From a checkpoint of a small transformer trained on Wikipedia: width 192, 3 heads of 64.
MLP neurons of a small language model. Each row is named by its layer, matrix (down: output weights) and neuron, and shows model dimensions 64-191. Each number is 500 + 50 x the weight over its row's rms, rounded and kept within 0 to 999. Numbers have three digits each.
Before each neuron's rows, "fires before" lists the tokens most often just after its 100 highest values on Wikipedia text that the model never trained on. A number after a token or word is its count.

fires before: ":" 21, " |" 17, "," 16, "." 14, "–" 7, " February" 4
L3.down577:506427483504488545545531539542477478512532487473447508525435524468538505538438510470592513559541523527370483552574470494478538518480478491511575461567462529374517520510520529474497463651485425471509492540491530401467509493440547526488409437412462510547566499430439551518460646411548519484507436500491473543474609501485451346510409535540429528574530528502499548575441506435540513501528

fires before: "\n\n" 55, "\n" 36, "=" 9
L9.down529:491468564488488554476561562562531455454453489571517499575543470477556531448414426441550556479477449490552469613526464464454522379489512506504508452545436451489480446477567540517539420465458464563468477516476455440537583577525620602453486521493496528467581476489555512532519569465598407426522515554531488501480524465552497646440413563515415501545454541562454578444508559449475381493525

fires before: ")" 50, "." 6
L9.down386:461434473508549525585500552587456552501540470527507559527476477553522454512469537558481524570461441467562461501501428564479473459534541542468547496478544452469521579453456543493464581455535408560523555436382561479627563484532444549458462535531482490474546526470359530493461493423439582541429501509502477531538578449431540552471562573451531529429431460569420444334550500471477476556477

fires before: "-" 36, "|" 31, "°" 4
L7.down653:520405518455574456445459482487461452527561429466521512459608473436542543532450523456549474548480496491438497509423507437428475471516454521432507582465475504529460438535502495448632422442529463507446454540487492412473498580492512551492453445523473451473481494405433494458440512520520429443437459489443437563452402379500521572547515457484504469520397406513609464501519386550447561553403

fires before: "-" 46, "on" 6, "|" 5
L9.down631:541537539421428462493491485476484536491440500473531343470548480596538509528498491479548582537469495537483511584518441517419515505563543523527463435572491520448483483427515477505535505411446564543491492549544458494457578483481490516483518525506498562558594548469496637462512526470488520513408393511502495552411564541522499435567545419564479406519538469436428465575410540451473536549442

fires before: "|" 32, "-" 21
L7.down113:490472503507494526534521489535520488527488488503535512466551499479514467466477518496550486493503498560510513529475486503525523486500529495479504476566519501478502495499498510505517509469490499510504456501176486491524451434511538474539505504496537495444505525518480488483519476505487540516536492495491491516516532513482503491547509514589550072467466472474459423484482532495509496558473

fires before: "|" 58, "-" 38
L7.down557:484528549564531552517461542564438539529505445538490459491539513532571501453524501501471404359550539543547525474453488556479563604483534400431597484541464501413560440544541481494603598533552490480462401515532467571535491561481462523493499510507480512485555511466494616478534477502525483448512492489562563536501502456556535477536473547473537538552495462486521498550525545521479479526530

fires before: "." 31, "|" 15, ")" 8
L9.down99:515426618488514505470535515420497483430426422553533475505467520598528580600464569503518477474554515483506429458521492497430462544603543475500433514552537528471389450550559495425482515475504488513438491472528551535647484476590502567502476501552542536530515491463409510525441517513460573530434482505454514509574511501473465363477526576404467480492476515520482513466470532452503489420475

fires before: "=" 56, "ing" 5, "s" 5, " |" 4
L3.down332:472575446567581474452531460534405485477425556538484507482533485489435450520454513521458588514385454428384451543486563499520564466551538558513440594519443557496435557524467395448398466514516506458439515519448496588511488564493538468517554425501481559485417493481455542483457532534524487510445541463578397470560416526569388524441443528516487522441488434546565459570525491551467543507503

fires before: "=" 65, "On" 4
L3.down270:525476475518545482507538473531487544491500510485455504502478510541502479504525466502584499520466494515493488489512452486512514488476538465492529508569548488497512460487519513503467524508512511483508516502499493519484492508493483511527502480525506523479501464514524532479495510538522500502504496466511501476470518511485505534514506497472464531479472489502524521532491386508537498488495

fires before: " |" 35, "-" 15, " 1" 8, "%" 6
L9.down104:417546462417475481472499491491469457418412519593525521439486454556486455455394569511481515447423463466486490477520513504434585561452435464524467521567462568497449498532473432437489512542486473495428526551538586432411542454566471536468461571418640506537494473443535457476474535386548425517540499456445509549398500490479511490545546479488609487468498441536569482529661571478570476502398

fires before: "ulu" 28, "lis" 7, "nt" 7, "ers" 4, "," 4, " to" 4
L6.down134:569427461443417541439461422525581420517447507472486482501496418573467491495431450447476517469501449558469505473458448443546513522479528538381482468395498480567398536486478491517521535540520568421483441501529445442609439467529563359464457546499503495444483459548597516448516458505397493485558499547450488489463469461492481545554391371541469492551483355459581436470491440483534505484580

fires before: " a" 16, "\n\n" 16, " an" 9, " in" 9, " the" 5
L4.down210:417480522511575451575480500446504530457445487477516457597536524492566508479515467483550440469528446523522523446420481467503460421503517455567520466550443578535513471462544512544432539512530565457508446435602468537590465415471406454504512523529592509538467560467534406504530574476583531547481521434378577489492530486449500479499420518486504467543588555519476465563453443475545514515487

fires before: " |" 46, "ss" 4
L6.down442:467441519541431503530445542519478541399405535461549483499470588499449452414466460503620501494463464456458461474525454536510560447585506381532526475573451475435445463505437464452463499433531404524552418502500565545552488511456444510571553486478479482389532499627476520391522437484515439520605527544528469441484515482523476493457513486522475542525576531535402455534544460530535520478623

fires before: "-" 45, "|" 34
L9.down620:474524469540538525500456538518496495496566568445496552577524441458440556548430469515558465438466458488501503616526486462453439424574521432442535434463419385448523490529421510516517516542478514525524562456553481490524475518401543470496561537491495475526499496547427516462492518365564428500584476469526494452464572509470465526442530470471434488549515503474560542406467618529487481504485

fires before: "-" 48, "|" 35
L7.down601:482556448543494499471547508475562515533566496478465518504348473461511476525500504499493520472478512530512601480546492482485542527483485459545475494458507488464465531473481507486460503494545480531508504485324516510500466386513525522500486500472499471517547442483483453523474526506572445489507501439505495478499531546495479514525489496384423351497515486481496424480491158488485498524470

fires before: " |" 48, " 0" 10, "=" 7
L4.down63:533523520582540487455558483448561444526522554477442458472449465424569569489447480466492455462522450567497475467541497502524492558504506415502488526458459499489432591516502535471512504497514521564526433452345560521556467481476460483518460505512528460528555466487458518471553523430580470512565534457550442489457513525459550461567540512504454267464420587564491466475520466474486472570470

fires before: "  " 17, " 0" 16, "|" 12, " —" 9, " |" 9
L9.down161:484479557545509582494510439513469530408564482469545530501456466494497453459380598472489542600491545437502541518472475577563486496457484457512500529470500541556583505548620462562445589504484516609567469548430551533511524578518522582532521451408487633454403504515446437519465433517514507580448405547428468493440379544480502478512598484442529553435505508444453507479487445542475442412500

fires before: "h" 29, "ovic" 27, " of" 6, "s" 4
L4.down335:480503548551494394505479369479388511454413474511527498514531457500582519621418502456493538433487452553469497503541509503451564510495541501555505438544407484406477514448475400486501539518552409478501578507525487431587526455421507532569511500428608476512427526560448541505471526500493529471589564476553456482543481587578468431455468507458557515430418462606500501418449470495549480537469

fires before: "=" 62, "\n\n" 10, "\n" 9, "," 5
L9.down354:492538426575534506524549564498416514529517501473440393478512481392489441495490469433527534485567520551487437465546517479465501422370534404482521517498535451502383513576389493570533466481526586612528499433511454471478481471509463578454400502506446503537458499579535473449517483405551432506524413513473498493512442425507563446482509568523459542512427580529534488510540420469600524503477

fires before: "=" 25, "In" 8, "The" 8, "On" 6, "$" 4, "-" 4
L4.down505:456462460471449465545508550462493500530517534524483467525491488534514417581457484537471558567528486466512491438513535465416499514511534536528505482491465479440480431429509453476451461526404489497462468534531548458499507496491435599468547471517593473472488504512556526527448532550511525482514542527505545502556448565542481549497526502518471506516503501481456498518484480463483516496452

fires before: " |" 29, " %" 9, "  " 8, " Candidate" 7, "%" 5
L9.down58:428513509484548478504508595532477446528577499555473468474473440506567462471509447556453578453484358475526473544580442499461489506424398479568537533516476466460471543440477437486509525488472529477502436459508549537484509438538504583533480519589567600450464418539484496435571536523507538540597557504499520472461460392480458536413515506485524501521462550435503472534503494593491520553460

fires before: "=" 46, "\n\n" 14, "\n" 7
L4.down611:503548463557528479411465449537541577470488537531412457609470486489537439517498459493498528464561516536531481487539421537503481450565451464544522532405426526432504534460493446446439554568531502417596465493494407525529492523544479389504473520465540457514475540527491477531516540559545483532532488472454468458501495578473534487422457460570459485478571433512553413459502389506479484326583

fires before: "-" 61, "\n" 19
L6.down463:462567476527487578440500456623451533466502544536553535464512533555501556517489501510399487441475510491505462463538600473441496589457444486566516512542513442559512563412482369492519572577531475462553485526530480504574527427469489471448513533522414542459596572506573479497459455545508537517452482388506574456527521543448457368356446445541509490468527473445510476397512511433468491510517

fires before: "=" 46, "|" 25, " -" 8, "-" 8
L9.down678:506523534491476548482495472460458498545496530511506521496472448480494515502472528506567516519519494468498485527517520550507568577517532518473530516547482501514506484472534454562567489482499512510541486457250496474515498422545579487546544577449533488470518484500427495464501504481467555457488512445497486474524528543473494508547492494510456071509396477527465486474541476503508509556468

fires before: "-" 65, "|" 35
L9.down87:469554528425478470383545517557484542579472408406627527484525510460585431563476572537590484481550509525557456506544592451578521566500475505472529480482416437548528510439409437483444505446598475501488506523465473460534438500605482459574488563586536458542596554478555415479487456553528457446473483464478580484510576451437403470597446523580496513458461481511528401489452437461465496487518

fires before: "ovic" 21, "″" 14, "rit" 8, "′" 8, "gar" 6, "us" 5
L9.down706:566470546504466511434505462600500471568417444539403527554472553502465462457506494469509488486463508496524486472485504476540474516596428514506491535523574466459563609462594533506454493478502415469530493507513447503653490469444499555485616461534534484524467485507423472593417506489405541503483479452491557474471411501494555435460564444469544524582549531446471538536521413616515480552534

fires before: "-" 28, "|" 22
L7.down373:487568453526497471476518492478539531536577476470477513486370478468502525517459506518441504477435498522496619509511484477485522511482497462532440493421514494515466540528479507459411489492558439501477548506493488501522466389484514542475472508515509444532558417506502499522472466515604453506488499495484488509496514522469475521528514500360446509525468495495497440457498111496489491529494

fires before: "=" 36, "\n" 13, "\n\n" 7
L3.down153:535530485476530527500447466550517487546503480429450493553443565487560498496544481478505403483484467508518498531542525444496535434512515539551565519534553532465488490483487474466417526544553438441455555476526496515548530562442506461417505552392535515492478440515608467521483413540424456414502469497497583462533398507499554539470523496538543536510551582512495534483397548530437473393442

fires before: "." 27, " (" 24, ")" 21, "," 6, " |" 5
L4.down724:657527449472480533482506540521537353526523504417436503547486493404589557508475598377524530545511510489507527570455448454445478482457544528512497464540434490393514516537495490419572545422489535520568481539480607464457480538493486492513448470551473485510487516434496445499483531471417408574526505481535473462644458534459431330537499514552444518502543495409531514563501558502514530454528

fires before: "|" 53, " |" 28
L4.down717:458562473583490507467449495452493484498589531398482493505462479504526503517446488554401478490505484520477548512516442498449547604461479421579476519469466507496478496483488488511490499455589511547485467447515546485515520430472494619492463488487530494582564441518499502578521487503613393496522440431497548472460486551395481492501511497408389511505484523470561477496486272469477427530550

fires before: "s" 63
L6.down357:474532503432538499599402477413431541496542516396445578557524452520500485514446546559517411515428508495414491459444408541548525547421529531562529504481535513392479540483532508448563518502530391523464519523393553497515516488490436485493500463463528411469456420482399503454403542583473511457480440539506370553508523414504479494527555587447502568515383505510518485425544505516587458503474

fires before: " |" 38, " /" 14, " of" 8
L6.down209:620460536448548506555529495536441593490499553650551500500444525477475476487515491461406469493492528516523559472497444394490463549453449544544494554444572483471601628586462430505524573495513472487516549436508536458525563492523505469483445563510568573495441507445403519607452551499473478541363489525431429413535464541520507436524499443440585492517530477502476457496483514512447470548484

fires before: "=" 38, "\n\n" 10, "\n" 10, "er" 5
L3.down143:344546449382544525571523504572511583499540424438436569599525533505541505539447509473461487457485490610527505519482487488477453566500470474536474489482550472381591521450557575518511549487522529535549532445511410449565460592503412546512545522500616557552570505463510433486496531576427451574560537448490473514499559498513477541553589483433519470390510505533531495489476525477504479529472

fires before: "=" 67
L7.down701:487512527506535494485529481494501516509526481594500487464566483514453467548563541581607520504488521438569353498524427520561494486599516555443503493547491453465531530408488450536492497508487529436514490488462593494440515520565468515482576486539386439547365455511488422566462533545496472456490421401552473513550491510513513467450501501564512428492505473533563513519540641476503440405483

fires before: "=" 50, "|" 10
L3.down698:475492524471535521456576554543520508489536440472513493566548570543517427529509504517535501535481520463434528501470514519510510482475560466499484559467430476451415520496555490520496533468524505436545540473490425468534401480504459400464466480553481462468549507539530546489531535515533435464461475490457512488533451440565456581481458437503536506429521551510496529548493512451543507473539

fires before: "ulu" 29, " |" 23, "nt" 6
L6.down218:545446508519443438567452451520510529487546534375549486577489437529501465460432420530558473488398488496508461428480473414463513574554485537437490509399457505519460513526402497346474427510544531473417477523475437448505456473519487465533459458506449350489445542539464549463483467526515377524694448564516524561478576515502381532521491449524448563484486433592458473498524483519484464463509

fires before: "|" 85
L3.down586:463560446454439440472605485511524538551514491492565499403510470492434448528475645470501453558535498482535477560560541401417512443554607487531525524447436431536471556488495424496450529449528447545431460424501593548483538445580510436528499534459546531565475594552511464455523437545467467464492555496490442573563575442453481382513539444566497500502495464498518472547435462456534503523482

fires before: "=" 37, "The" 9, "In" 6
L3.down68:509515457473500520486522499498492522479499525497458475475478515526537502528533467520509510515495488481465505513523491486524510521446526492486535507573523461497495506503480494476480533519555523488502517475481470495460504506532503513528455495502511508471498484511523474498491493518490536517479490474524520487489533477468484435528499483496484533529486518505487508509505445519505528491505

fires before: "ovic" 27, "gor" 27, "son" 4
L4.down709:566398439438444527548598496482541540506453573507503593549486489525438482483489485457496574534413513516530528549450511465567530541411481523442487507491481400528509525395498549484578443532508500542500372404520535609467530505453486459492487549506474526560476500551483482466536420526487571512496431392497492452504467567447479654456581455491528455473535601367471556488476501521513479495565

fires before: " (" 41, ")" 25, " |" 12, "." 7, "%" 5
L9.down92:508506483494465527609402560552523594526496378476542454506533461452516506555547380507485505435547488529596476495515538608565481480537580433607415485437491461553453512444531502532526557502503617439529516497508538508458553523501507539559574480506487556549506460568495550448464473433511561552595518516470424540491495506506532464468414501551375549529481430490413468497371632539555553528449

fires before: "-" 57, "|" 32
L7.down580:471550480538479488473549515500571519525546503478488518503377443442512483517496503503498529478472517510528618504518499476485549518489494455563472469466499495437476544480503503492456518515551504541521517488301526501506480400513530524508468490463512460542537462497484472515472533514563432499510502461520481482504529552475488543525491481423420284492495494466478441478490198484500505534476

fires before: "|" 43, "on" 13, "ons" 7, "ve" 4
L6.down99:470479474502421479458487484515486581410591539499465492508411454463486439468521541491587494569396502522496602486517463559493564504587528551490560515563475491530446501505512470508528527503518427535560493482552439601553524454421470452511438493510619441439513513557491452435545508561481519433516568567487485455503446441486495580575530425469532489470499503484505467538604515498472549464531

fires before: " |" 24, "\n\n" 22, " 3" 4
L3.down243:520442503423431470491496465471599502619418535407512470564412574471549506520524570469446497537522536511560528463542381445518493495490500499420507522454444543529571527467481599477518373551426498517497528542468543429556461495472495509437554576612423525492498488498462451498464453498512510534379532444501549467492592538463631543525589482452549534482485555485390554451427535499484547516534

fires before: "," 25, "." 18, " he" 5, " in" 5, " and" 4, " with" 4
L4.down107:519447580609493546462469468539357532499525550473494517515525481451409434479448485523541477619453457532467502536677518560550497472492443515458543451519475462484411597466476503550512581490483464450478553469531453437451458462502381466388508586386427516499596478441529435412568535526494492513571513530484531511495499462603459542521521525531528525406512408481482614497590463512521441490442